MLP neurons of a small language model. Each row is named by its layer, matrix (up: input weights) and neuron, and shows model dimensions 0-191. Each number is 128 + 32 x the weight over its row's rms, rounded and kept within 0 to 255. Numbers have three digits each.
After each neuron's rows, "fires after" lists the tokens most often just before its 100 highest values on Wikipedia text that the model never trained on.

L8.up746:138115121180159152121170145086147131155139138055109117249150117070123140158122090119102180106135118140151153143159101165131106172131127168100131112064121122117109126132125097159126129090220166131074122070131158146194110102115213122123147139098161120120160069153145144098151131148143112074120121063113137154089175167193075138159153131103108110081138139124112123077151172114130116113110109154118159108158141109120152139155059167108095165156152098204142084081140172116173116148064105196137101138157152130139130162102169111121126095109139122106059064140141187125123084144112119146
fires after: "Sh", "sh", "k"

L9.up538:165136167060057123091065138085142120136118163103120140138140132081191126109057130195132101041166113120133073154122105124081167132111142170100119179146116100189149173157164154099111098121128115083150148149125119190143087147089164138119136158137106165094130171146140142124159131179124096091154108180150110173090126144143087137086149175099071129117154102112134106079113164159139084159121170181136155157179136085116136205072137067148082144136069141130128180130103172147130125095130164201151153144119138140132093088135128164159158113127101135135173187104120165073095114109161099103
fires after: "em", "M", "c", "om", "am", "m"

L11.up321:115137083109110124111065165160205178157145138107137135136130125119157162146092094104133126102165100157135227138155097158157082152089154074129129091168135183109142153132097089106138096097146191127117137080093134179119090060156088125142096121150089194154122105092103160124130081116137103172124144088136068151131164153174075146120198161188107143086169118136192119060142148149147157118096128100151112055134119094109160107078112154108117163148113154147139063121147156128134094090144115157174142155118163128185140163096107096120112205089140093107129084092085129106128069122115104163
fires after: "h", "ch", "H", "Ch"

L8.up301:140141133147137124169166094114170124146163167107060153155168100155110124097131077141136132126176068087114160137194141114097118132137149164130094176130141097140107155093132137099116200041102065084094091110097106178076095120062159091152118101147127105067186114118095178123109094088111146089145093140122114145119157152073124145143086147141099185125167172120120151181051085125146100135143105132135156106105113097128165147145170091117088186193079123173083081081170138091104156138094137101163160154109171129072129136143114104151147088106148175123164140180160090133154113105148111193
fires after: "D", "d", "W", "Qu", "tr"

L8.up527:161159110117166087176169079152117156147170117087113130187137096107137193126126098168130069101178090143128047090145159103063126125069154140104147126172112086128139144123187122118141139084090085137166158159087081146119114157151172118113108103129177168138117128100099150130136111136154118117139142118078119071131153106150137067151124153171150154144124099114100081136128179174119168147118134141191109076135119113129122154175073134102123142196133105148053162142106105107171060083089101149106054176194119122074142123158152113139147195100103115090189110136092126122142119162080110066
fires after: "k", "K", "z", "uk", "d", "ik"

L7.up48:194146151111158101110093153126109131165143159139123132109163065130123093104172151139176144199139070129066089107164150156135141082170158163079130171144134139147061089135081095124124113122166111150069062085147141096141115137112136130139108136138149119100183156137100148107057143114160125100100170118131128092116164111131133089130164155095106199090136116122083183186145140184139139164126085149132052108112096116084172139171128142106057122105108064137121171113104073132118126129076119144124136136197161123125186094180142146077164103175171158096153136155127157165145175138077166186
fires after: "D", "E", "F", "Nor", "red"

L6.up254:147147107137075138036050162095133075187154117123135175098093134117083151098090147153086143157106125167082156145160094111067081110107111151213121167151071077132097163106128127109116103085097071146172124101097180164090126130077135098115200088045121126093124173165124195131092122147132109116126083121140146166150167161102095149106194117141217151138136128188105142147111107141148114149116163119105091125121106121147141159078088091101114112121160136121093139145166139126184158149150147125131169101171090127147181153113183105105136155101140136077150110173100146127079118112136136149
fires after: "| ", ": ", "that ", ", ", "; "

L7.up286:146105176150126128143115124098130095183164148108121106105148106129136155120074098163118148120252157145080165143125113151081127158082099128076123155164111127094152190111118094114105086087102082136187116178136133118100182130097167131081129108088082189062133155084116127098160128160106119138111107153150132157169119098103141147074067125146133157119146103152119159153151130131162137097181064160124130125149072125155206120103136165127162142172154178111102131113102128143117086090160144112139156181138093119191193141141134174083143100170144200158173116100073100087062123095108146163
fires after: "; ", ": ", " ", "| ", "— ", "', "

L8.up573:189069071136091115128138097155103099122143165164124061169114108140130132111199153095083125107180118102124120147175138207141123158106162148119160123136132125115101082124141025130115137126142147104126111130129162104151159139081115110167180110148121105095148106173093132136117132128109052114100157135141101086117098153129122122085105138146116135099122143155140152151158041188122029092129168167117108128154100076103142145176125120122091156112145191116169142103148106190051090142124108092096150085109229149096157156117132131134089123078178162118170168089115151164112111157078134144
fires after: "| ", "\n", "\n\n"

L3.up740:097115169075093077148211119132157129129161135103149099125138117161154085149176080161043161149135108154128158117104159129102117101104152120112143111145133128166155138142124119118140136136129058189097133090151111159139132148111179133126180119172086132105125131127145149065098117144076132084093123097148147058148162178191088179120091162058104142128131140106156123168191151134111135105078101202147130146101091151161229125176111143175129116091145115129142120174143119140118101104087153126089098040156157091139163105091133187141160063199135151128122156166124095121097092094128091138
fires after: "| ", "ins ", "and "

L8.up58:106162126107100130098064094065143133167128141103135126109152126121104184122150116147131146136106160071112127083114136109076110188083104113112130093071126188136200117138160169152129095108164095122098107147197156130090091148129086171085118081111123219159119183115128152111142146122142151088118120115169117114114095069153135158098193124130076133117139160140148128169157176121127151164093162092139057134095148126183093168123104157127091113115093164179152115156130128040121145144236089135119115136131111170070182113158103115082089126095127171151148164102123109154179095152160098168
fires after: "dis", "us", "ex", "in", "res"

L6.up586:148158121101125124146100101090132132199124176087102068174143132176163132112187128130089136111123047165062103122120116101184109044131118194137142156106094130176116111122104105100107139072111109085190160151141135133097137139161155099163094117102183167113115126154145145139089102119107108113184116111143141155092179160157142153078169176219161128100101107119109105101128109072055105153126152131100113165093177069132103148099096116146152103168135145201130105079139188120158090138173115153090098094143133072094095167151150159153188104102126141130130116121110166102122068083121122102
fires after: ":", ".", "0", "5"

L10.up44:115139145182121080100095118133146157129126157112122122095144113146105164122105075092080101117148124192105162201135133128079122162108145141173090151145029040116103198083105126195133071082180093136167086108089122116154085164073121110164095132100087232125138102167096095127124107149157140098131149141172129109137141098126165195086131126120142145143083142175106099141210104091142174146173185110156099138113107112145168120122125119157151139129085136124146144171108122141119128175167129128098179104123103126129157110098102128189165082166158138097146093135067097116123126085158108169
fires after: "; "

L7.up586:113132184142100079136115124142131151119121153088108139163173072173117103118153100159148184122126166163137129197131127133111093151180174141129082073128088166115121187105159155115147131103133133119119080081114109134131114144115169104166154063109090140146181134149115133106131108128136113121077125107166126139187160153155174175109097111123152169105116138137088162114138152119108178099138088197138089170150100156162170113133160079069124167115192100135125156109161175108078101114094235176072084139086128147112154109104110045151161085181176122074145115094094073142115117061095128099
fires after: "?", "0", "—; ", "IS", "; ", "4"

L7.up234:126096134173160157105092132127153102128123171133113127174136105179107133146157108144085087155141164220114169184156079176148115062150142094157113182099128098123089144081088098150107121137133169117144162167094114131185101148108150115083147129102143141174147139140073151143087063129114146125115106084181146190070164074042159121108150102161136136157104123162101133100092139102140147152143111121166106165121153083122139136182171060122157143158115138181115179074126114066105119126081132120103116129130181160163137122062121107178142109162088142079188132095105082142150101064188136158
fires after: "% ", "?", "—; ", "cl", "; ", "m"

L8.up349:160123137165131159098229125126089127119141134138119112184147104122078145163108112084112157135197092158173211123127187104058083123122156108111136192081112104098111093136124152104088096091122107104142125072107170176174130109121123123129121071127144126093131133129073061096118080078163108095125139126136107098108144129216164221134151166064122112126113109119122133105091119106144157195098102192091125119160080111109135134166077093104111176155055093145140089135139126164137092071137115182114135109135150157121148120135163088111109143118115167165085106165124154124171127158156118090
fires after: "Sh", "R", "b", "K", "G", "Y"

L11.up458:076198109105166170114132167130145116152137156164081119136108159099193140149180084128121069175129105187150207104142129122115141139151117094162180070123085140080115155109118154087099088115166183126122100118038134106189135116078103131106106085154106147090156159110115133123125181099114124099118150119086061132166167096135151119126160160120150144150172094107111090117087154075143122152088144144069047079108106128128139099161128156100114137116105124179135058167118161140168126038127149151177156161130118151172210140122159115157118143138133149102107169121109109092134113165151085171
fires after: "C", "H", "N", "A", "L", "W"

L2.up741:164148171108077122151166140113105116140146162096151120084155082130145149111163126102138159126106083059130183110107200077106113103116131162136119109161152120109157105160100160088110133085126145177165154093124184131127141161139166159083112110185087153122152107151102131129116120142104087031113148170126132066153095119138086165080143124049089130182140134114148170185151171147115161151146098144180153144130068097108098157166129146149143073117161193159154157165191153163101068175125137092138119138123123088189119071080159165131150134188129106167154151186149132182140106126157172164
fires after: "| "

L8.up61:101160125090192142063200140162172139152156157130163131156191128132183154145153112177114064086155138173175152116092205173081104128136090126120150112146146112136105163123076131106071137098154151130069107141078127178133117083131080093171090107148142122083156164124087111093088179107091151061132072161143092140136163104121120139133182113119125194169133101110134097066086088133128145133165144119129115080099098118135136127114124113113095148139109108122168124144172171172193093106143103128092113109120132085126204124149209100148108162141143122157142099143142107063167153162200117117
fires after: "S", "N", "H", "W", "T", "V"

L5.up530:138122146143128097139196160083147125165108157107180155113138073178186111122104101122118113126154143135155117109068050126080125104103143136149157111139120111096128146180156132089080093146130148168144146088117193097146075158102120120121138094174187101097143101109074144139142125085092114164087192143154122139137067137155157126108138128151111171077178165103132115107138152093194121116140155172130156101119076104122132139133126139142019114102099118122114153114198168179134066132099077096144144122113090107122192110154080191151155181095083126081068168139109132127124133154164051164
fires after: "'", "to ", "of ", "for ", "with ", "and "

L8.up42:160140193113118038164210182139129175148141135135095061082157090116105168125179105083137149144162111100080117093134149116077092153113139174119095100179159133144100087142074159099106149123096103114108091134127107144138112123103120054148165084150173139117145142144086140091124101110193092057143160080145087152182099121140083125127131103123102152143176182146067160162102117190141202118133091106146144147093118127102172158101114116117059109107143130168155135088160097097119139131094152098097112207158147140122162099134156163172144137198167153124129115129102094112142142142112191124
fires after: "D", "d", "3", "-", "E", "En"

L7.up639:159161129152136098059113104069164077143145137152095101184150110099172173145093172136144147094134135141117094076148202167115125103137083139102129114110152095151110180122107090153140102116137166141128157135083154106132055144151067132166094137138200118059148154111083111134086147208105097081138104190150167160106150083088128118129182180114099154098154114092162074122146124169084143182151126102116129165147132062161114124069173064123083165147094164136112123119118145085105140109079116126104140202160171101121138141092123147179135121131097153173149107110083132058094139157112111149
fires after: "m", "j", "b", "M", "c"

L9.up761:035130141078208159103129144112134197160204155125129120088181106131151144153165168152120135152142127158139167157136174114111122121160135106166113083132143087106045159126102135165136145069151120122146137114129155152198118119132151098088071094164147133081118163113142195130132096132045143083119180088169131126126142102140141097142116116160059151159095191102122149131141094122135159094155139132132104122149107074095079153084122159085061161087132148144129144144177130131131109133083185097107124098068163104169137102119115118124112160154175134084169172092073065178085141131160130121
fires after: "F", "f", "T"

L2.up276:131157160107119131163146145125146125131175123152155123152124127088129133139144106178125164083098098146110143151090169086088070127107101170107130138131117132172124109141171142133096110155146144148155125073100158092149099153037156133124095074183114161149138178149133097096088137073111144059044084168107080095180154150143199159127150124085170113141147156227172153105158130144087102125133170157119115153111094076133173143144109116114134081115152067136067156113197169130161033153138146116080135107108131124132170113094202168081142120164114131114131132130138105062157085088111117123
fires after: "| "

L6.up53:115120165105158107120132126139130147118153140114095112131191108162116128112140138144124188115134094193124135139130106140081118111169180143169126166114091111169115179111149112160117168117139095159042092148131131133068131169078157090131063105187136161103122110181144136148075126129087119059143173107122076163056183125139120119126083118107115138134146065082153142202112185194139107129128148162109090101167123112141132163125127134135119177146110099172104119082171125096137032086159133180045126122140113120086171125088200161111180106080142127114167127103111149082118130101128143194
fires after: "P", "C", "F", "B", "S", "M"

L9.up552:085165154167158142097115212186143098127146134080149116232095120098117139165078123163076161199126099089072175098108166081119093120182128114127116136133094129168111090132199145100110109048190128144105087093125101176141128081082146120077132127152120143118098146131078184179154117127096175106098122090093083138069148160174128137151169156152122160091144228154131136162112115152162120153131051139164112084160128105131178129150126135123130139128109111163101121148123112167099135168061136168096130161144141110133127156126098090130116108122107126156147110141135117118085065106132170146
fires after: "H", "h", "Ch", "sh", "ch"

L5.up437:127183125081138098098118094148104165189136132119130093158182087174159164147127094141148150109098102180113171133109125180175102095139161139139092128188129133105168083152103089207111162154099088116152129140092081126172084117124126121088141096181132172096164118129090106107144089181113111096126105146113099145151146133132152156168148058095141161106098100105183106145126111059126104124109110193161116093156102153119166184149096142119144134127162089151092082114121160152099135113127140218043108117107166117094106132095167141111146128186190120112089099107077065076204078145111149137
fires after: "\n", "U", "R", "A", "a", "EN"

L7.up83:161136115122096155116135106120129124142141147101104089189170094131114145124142126096114133128112049081068155104054112140137134167145149118102154142086107091136161082138101081097099181161161101076150153097128100131217130149146160139108140179131200142080163124104130166162127119146125106063120150176101120083098209181127158094129107120176155124116107108169104089138129152126054133153159172150200099191128119082168063124110154133160119091155159107200149108101133159099096078171169113106119108114115139129128131103076146120167226142120092161161126082137110119121148146109183128161
fires after: "B", ":", "b", ".", "0"

L2.up425:147132131152161099088185097080078133182089188119178176120187119148146104079084094109114053155158158122112160190129131142110112141103127132129113191185137135110076179167137093072084086079130123140103134107085211088107140118086174076158089102167170171165145120151090120143147119100119109146084148095115133193165073124127155140117120104145180181122197132196114138125088154053151110150149150162112094150116077091119130150113120111168122109117078071135162121122154127148141066103124105060125139083134126148116124108119148121167138143107147163139062095148142100125116128099153094156
fires after: "'"

L7.up596:127104157122098151101131135133100107141140173099174094138115096101071138155115124092128086129106100114140127119106136213208121164135136123096174141115173089106162069163071107169078144103129171149231175084113160152151106117159122110073178049163117123098118161128137158110128095064136091174107096123098144133103071105140122185132155075143146145110160113123173098121144117159113048168068127149152065145112114138156132169123108116099135066116101121166086112176156135110111089099127142132094090113134140110131181127031146063132144142147152125083093164143136162157161093149114168117
fires after: "\n", "==", ")", "er", "ter ", "son "

L7.up756:060187102121141127145176104127113125194143163091004142126229107159135146131141147140127098144129083176124130153158143134092108172129133128085141100135101123095083151167132144102040181117175166081119103121123141154137135164161108111120130091174114151121134157122160116099094112123124102067114178133115116140136146135145085128137113187112097187177202166088085212156113101118094099148152138100113079122118137162180157127130123154130115153126100134105123127113142103113124159091073112077158136128109107184149161153182184109093153146166136104096148149112100064128170131159123120208
fires after: "F", "D", "R", "d", "L"

L5.up400:132191131078147107124167109171107141085083106109078079139147088173125155110074140114132129162105105162113147144121080173118085138130136136102149118132222131114154072147142095128127083110111158114193062141118113098100074169166194130080144123113132178114104116157079181101128120133158092086130135110146153069139098140138122121103125122091109165110133066132118076200122141140074094193143148169145134151144103135150129165151089144146122102192123088094137153099161211136122062133143140098076076121200163101168158127109111094126103123153203101073125162088137168094159124159128161132
fires after: "\n", "ad", "L", "Ken"

L6.up731:183127120165118101123145091112176163094161128111122105132151089120139119149149068142143178109107126107101172155137117134135123121119194151149079136102143119111148139183130143084082108099125107143130160121082101159116118120118114108124134128173014206112202169161107095101154059157130182126119142121104122168135117069149144173099167116169092118162119131148162143138187073161118091166088162171171135113151138097104134146142143104203102136123120149156079106059129149167117105200065096159100168123058175094105106157083154099191144130122134129135071193109131082125116078097153126126
fires after: "| "

L10.up116:144170150120155141118246151101127162119153117122146110153153117110132151195140110201120135180106134083161105081184164151118120125174161116118092167118068104102106167086113137135092108074080120178109129112111174111207123175106160131178100119207147145103121099136116111117167069162117075095109084166073125140139183101183105180157090147144171159066131109093086119130084158157131141162100127135091138152139128110168155152115115150067092173137101081131107090157115111155094096138113176092081173146098120143136139121146149076088171169080160173122121147106087144108148143132148148101
fires after: "K", "H", "W", "T", "S"

L8.up12:115122049093168140136125091110217144140183080129109109124111077141094172102136101051124100098165080193126125137103137158082158074129168110091102119130166112113147106132150109135113127121152103142114152152108130110168038143139049173103097144141140143091136140110112147118149068205113095127144162195140116151142088123092142109105128126119110162130098077156162114089118111175172082147182191111205138141132122092179131145116133131097137080153103182150128103088136158089133122165181107109169146148130134182103161072071126127092171121097153164124166154103099131117116185125176109178
fires after: "\n\n", "b", "B", "v", "m"

L7.up282:174134171161141152134111144102127106170169177119159170142187073161177065113113104141104232079092140100111115095155136135133110166099129140138094115094151121158156148155119123090087116115142138154152137191087135082108113143151068126099122149153045162092204173142089097090112124110150154124099140190160177116185139111098114156121155062130069125121118086155146103139176115155147080156117101159144138092151141124106153125123089124161132132133165182139112140102148142153075092179080124160163192143128074097052121107073133124182150206108135133116126142172115148152109095112179107108
fires after: "| "

L5.up16:169161135168123127176172090107113136126093117104111122155105105162152111124161117100127135200110080095088133120119072119165115112128138164114132164110081183161086125124120133198141141097091128099149173070108136115101157139149092136135101186145156097064139201132058151104186135066124115107158145130144131153113204146114239128093116177151164167179110127139128105083124116131100114126185109125108105175094197079152081146127086099162129075172082135185150124087158164180127111155103188101106122121162165070107136160152149126147153175061111107152148143126106137113106091133098142145
fires after: ".", ":", "0", "7", "6", "9"

L7.up489:113172152117122143165107121044138102127171117094085099132122094113146130133150203130128118091179100155187118110163160079131092139108190074156152171135107099183130125138095139130092142121085120123135174116146122100182116067157135146118142097129146106086107161205140064102125087159055118116121122200208137126096171172183064100120172140155089131110166122112113012129154145162128119145119176145106097093139131049151074181086159102149143119143132135122124145105151135141122126108156143163150102163118162099111128156153142163103167136107154177145115115165111137104154101144062155082
fires after: "p", "b", "r", "c", "disc", "w"

L7.up698:140119187118151116155183105107120121090118137110086135191161091147120156153057146139139137101131095122070174093119133185100123114161129143114137144115155091129095144098152095127067183097079070151109144121089137143173142163070156125190096066190109134123113121148125153098157136120128158079130165102113117113166137149128110114142183138141147153132173113084134113175078118195189112123036186139193096143190088118165128121149109166079141170166134113129111141069130148122102142139074141141146156169128087157048133066124143134145136193099138143076146130109108099061154154170112122086
fires after: "K", "B", "h", "D", "T", "d"

L9.up330:111190167102165151127132172158154155180132155123106070138164091169183155147190149121105128137104162119147181156099154109070094137138101111167113171122151067159095126110148106185105164096154113171143102136161084158130080115045094123116100073165086171094108114127081125133062118126103107099134141131127166092116175121148155146118201154119071135060113099117067115154103169092159120148143169124097141061153167134145123120142108168073117162130122094168107110110159099094127107148100145071070115141137092189152142137131143105084189108167110104090184153091093115120154127103131170057
fires after: "F", "T", "K", "S", "G", "k"

L8.up324:133148157122090160155144165124191121220123163080156133119154119103164152148103166130157135129128171155153120121139088066186165172138122078175119142119108087086156097163098107099076140124098141133056127069160159107120065092101103158120129134139164160108116150109116158184102110184124083129097108095178148092083149149121146118153208121149115185062113137159119125091131213144036106169160091103106134121141114114100112135101107129155088143118124138114133054102146101129124122133139087129140147173056161141059173105131172141083115165062126119105127120069125132087111093142164145144
fires after: "H", "h", "gr", "sch", "ersh"

L5.up435:180107113103112079169117145063147050136159162085078114089129115124144130178170158173133134162134120122187127217052208156130134097146222161136148141139115089098093110113161089103086176133081100121139149107108149086155096190134088102094152066143130130070125118105115106121113130156133091113157101132096152134239177166123115138151144107093109143060099077141198119129173087138108108138140132118149161130123154069124114142119098140095091105171163120158113160136127139182103090169161129086164134102149125138148115119191114132106130119114168117085152146111085133164115139097144102113
fires after: "\n\n", "\n"

L7.up748:094191162152124108130175156102095160104161155145107118185182134113104153160156114148113110109150059094119152159183173104063133106088147174101150140076161107159155174156124187086116161103117085140092082166115125159163065123146106111174211131130110178092140171110106166123141165101118100080130135156157115162130125095110135136106102119128120186175127167142087110180056102160091072148096152073161094164143090114133174117124095141099099112152078142164119111091112132132098136068091121117144101125168094101115151068180157086186155122139208174126144162159134090107107106106153155154
fires after: "D", "d"

L2.up703:141164115153124115167188069070100146159118164069084079177144139130172151117177118120113130190068055192110122120109121112206127109113127165117103144097085138159133168131142100130173090103093140073129134136085090167091194146125178113102107132127176072062156115143075108116100085080137117119148084136146157150144179120128158074110109201178122157128123099097128125091124146051119140123155112148104111167110142127165092156115101071119135069173142128158114118031100183134143109153139124142153104092149092090065139136145163128093172124142094102142119115136121085102094132129088121135
fires after: ".", ":"

L7.up58:110119099127157125077099149104139126118098131138105100162147095128104179110154119099166140091124132141163118131128076116127132060122138121154167092189096125142105164160118169133157096143088107048203102168130147076121106112144140159120095100113178116127116185141181123186115189062194113179134065112130105133135097162055130117084186105188141151154157136169126119110075114113135146134117184086156171154147125080127167152122100114120117052136122158129072112159131153083084102144095091142100072127135174102158149108163152104155090168126170157191197111094129160105074086105081115099
fires after: "es", "in", "en", "D", "as"

L6.up315:153153164112238148079070152143172126155135150124116103139184070128149082132153174145161125123158110140090157134122166165070094194099123159157098111142180135118100158116143104104119116113174090130115081119100154103119092127088107075172083104075100060101158148127082185097117065120135133086157104156156134123119137128130207162106130145115110135118127122109152162168139143139109136067181048177134170134151109134113172171116145130152107118122100110195157130089161110150093148172168154068077168089120139105123136049128158133069134118133113130122168147190154074088102127114103140108
fires after: "G", "M", "S", "v", "D", "F"

L11.up439:150149124106151140095150110106108158150153124110104095154185111165174154120162157135141089133068096180160154152091195105079062071220116122169121124119075093134084136130118128082098083120135156191146087133151089079195114164109171155158089056142112182106143142123131123071128169153095102089131146151134096100118200096113116179124134111185129123072123089126120131093062151132138142137161168142135131074096082094116132160132123153147146089149106120166101096134153161136177127182107147083128148137053080105128166084063177140135118133150107142068123112128115121143162091179117134169
fires after: "S", "P", "M", "C", "H", "T"

L8.up392:175192174115168134132161133125081132138135121106097140159156122148140148129159145145105121033103154118130128097133180132065078119097149149121114091072130082140145163128103198053082091092173081186097078104121121119160078164087088148161108079160098128114167172113095135117129162131124179102113133098149112139145140138160148140118094130047133153122093122144163172128152158093117087168115146087124093109172082130130135151134141133115169128128178122130062104092141170079150140118153092052111146165157137125067151107090159167071118115095079113133196144166104169088100140154123127215
fires after: "S", "J", "Gar", "ar", "gr"

L8.up102:139170141129179095129178117133146116156126163116153087100160118144111151161170102107121106131147134141143134097139198074103128151155169142120109099162064124110161150138159152098127124073086090105116077127123125144097108153129139064156151102187147155114178137167126155182180156098179150097126151105127118110103155108179142136141100120134140171162147159111136129137046110179156088168068146093155146165114101118105169140095078136061074148102092148188094147055079123123118113118103161115099148172149192095065156065142165109122182193139124149154128117134169166034068102177129132137
fires after: "D", "J", "d", "as"

L5.up295:167153120115107133076075139123144137173205159160146170115122058161116100153088106156135202074095120106111136065171083087110078121139154174140094124132090090156161150107128104107101132079126124134121128153082125119120088144130115113089118140157057150116171168189071159106115104123167141126119112111115175104128154133135142159104141134143089146149108186192166106124112125063114064143159171168096141121137100107101144137157089118176137127138107151151099119101152106171074129163094050163054137080116099144137133097095172170229100154111174119108175152158161125109078137108183126157
fires after: "| ", "d", "D", "ell", "L", "E"

L5.up53:139164154101062094124146104124149116110130186107129096184157090163103182160118073119149126133066128119110152206100150199190108102137166140121133134143166076127120137100129109113106183159059120061133155122107132105117105174120117116100197086169143126115134141107105125106170126180133117143040080142074172097144069090129160159105113108085154129102132115130152054137149087092101134127105103130142086135147102087168163166098060109108098113174074112182118160123142159134097084115154179139068152064147154129177126153161154150115134128151180134113131070132116148141165069149157160152
fires after: "\n", "app"

L2.up70:172158096142154122097094129123077140208146134078124158142135137109135086113133117074137098174128156173171168107121081155171089137061106146119150085100144108102127137170112162089095113050157146157144138106123172105101116129120110117206129090123140158130180115129114152079104146146120123099100193116157106218117094145138156164104120117146151159110164166161133118135055129091117124173127174200144105133130110095175114129121092099167077098119053115181158161104103094153171096101114093146153151143120172096139223087127159159136090181095099140133058119112141122078172140127128139185
fires after: "'", "coun"

L2.up95:058124066102095118127124101109119136136142153110133061134150118140138151123105116134145152072154022119124146190149132121131117083117136168158118148126098070162132168163171189144091166132113119117117124133160073192085136186138150094109130078173117170116170147188113094089075150136128193095082137093220112130166160122158101127126092117107080132101078112055129099141117144094179159114142084198137162152152097112105171114169095105131126079118155177125090138131138144112101140163091096173117094127136119137171155082119123158138195096079168129127145146145119066107134110148159080160
fires after: "| ", "(", "JP", "l", "t"

L6.up428:150141111124126094165180141146146176176144132108115056121167088110123160163136121094152122118164089123174072133098115118089141155093128110043115131109141154196087119130143190171160099121105040137109148190128080158100085111126195086112137092144141158112132141176081152096131134104145123122164096139084121119130130079156164133114147112164120149120117209166097082121116109163077068115198128106106126122130107116112156150114144114120130130164115078137097154106182145046123189106114133178087132126158161144100121074089169133151160157191178106138174109132172087076106173148169139076
fires after: "D", "L", "d", "l", "tr", "Sl"

L9.up265:161147145137187176125153179151194122150101163113119116186147102060104144143134140054142188156135126115142154080088183148151123185106157087159110092129129131107162119104153140128102165113151083110125118086137114190166097114117137120188089149171099207121126149166053132107110117150155125145113089059111104138116186060100132111108146138144125156111203092111142121117079162126103109129130138162106104083118164084150142122132114115112129178125106147125082138148130106149087081142060076157105199083088149103103124116161127118085064139112097108036096135136116146135138071110190150164
fires after: "H", "h", "ing", "s", "th", "Ch"

L7.up529:126166114139195154156051159163080110134141132089123070151166061120125147116183132159094145119110130153160134155141159142096108102123163109099118173104141082133103138114095152189136162063115106165094088103106104143131113124121100122128081094134163135156166177171153130132106096104025126075161131137115156133056144092076128100125112079116050149065136067140150114211099195102115174129063152149082099130182158121073121165096166120117106134108137096168133149118112085096101108157130102133106130137088130167092158112157201137164093156121128130089146119127116193109176150123125137125
fires after: "P", "S", "F", "Sk", "Championship"

L6.up569:132079136166131147152100185131106132182117134136070123133136106131129152116142131154107108115131074179065166111107148151129097127112157141123129132090171127111101189075159169137112147087140085201163139103139165075101126137073103069167107090131094139092172123129113104091103145133059141088076189081113119123138119129114174119125084165101092140097192085128115105155173138086088103099137109137116140073188097164135159156157078116121163124162119077130106101055112145174101077122171144099157096144099152123114187106134204122087103180138113096144184133144194149091146046149150118173
fires after: "G", "g", "S", "Gar", "m"

L2.up319:122134136124079161159137174081154094091177119101176141128175086136153121117146152138136124137177084172160114171128172096117086089108138142121108101161122130092200128149053152116097089141088164131103073077152157131144098143062135150102170124127066136132188163109158156100126165137156093032094152155158113124112156112116115185125137124107100131132121138114141123166180144104087171135145110123205138118147119130106177169136094160146093086109140167146135163137174116178118074172132145108106162107117123143188161102086079204178141121203093149138183135176171179131120089104171169163
fires after: "| "

L7.up491:151099110123133096092097124128092116196071123083119142132116151187131178132104117126119112153107082138163122096126092137131137149155188140121135047120150165145096123184134139153133113145069132118116106135141081126144068160076173180123090134103188152103196176118089163147089132106178142092152103133199170125144107083157096102093152105158116115159103142161128113119129104111107138148107179070082081158150080083152109163194120154089105106144089156173116104079088155107104159094160134142128060121094104143133145131136180092120086068153158217184165100119104126142143107175051148132
fires after: "en", "En", "es", "in", "dis", "ar"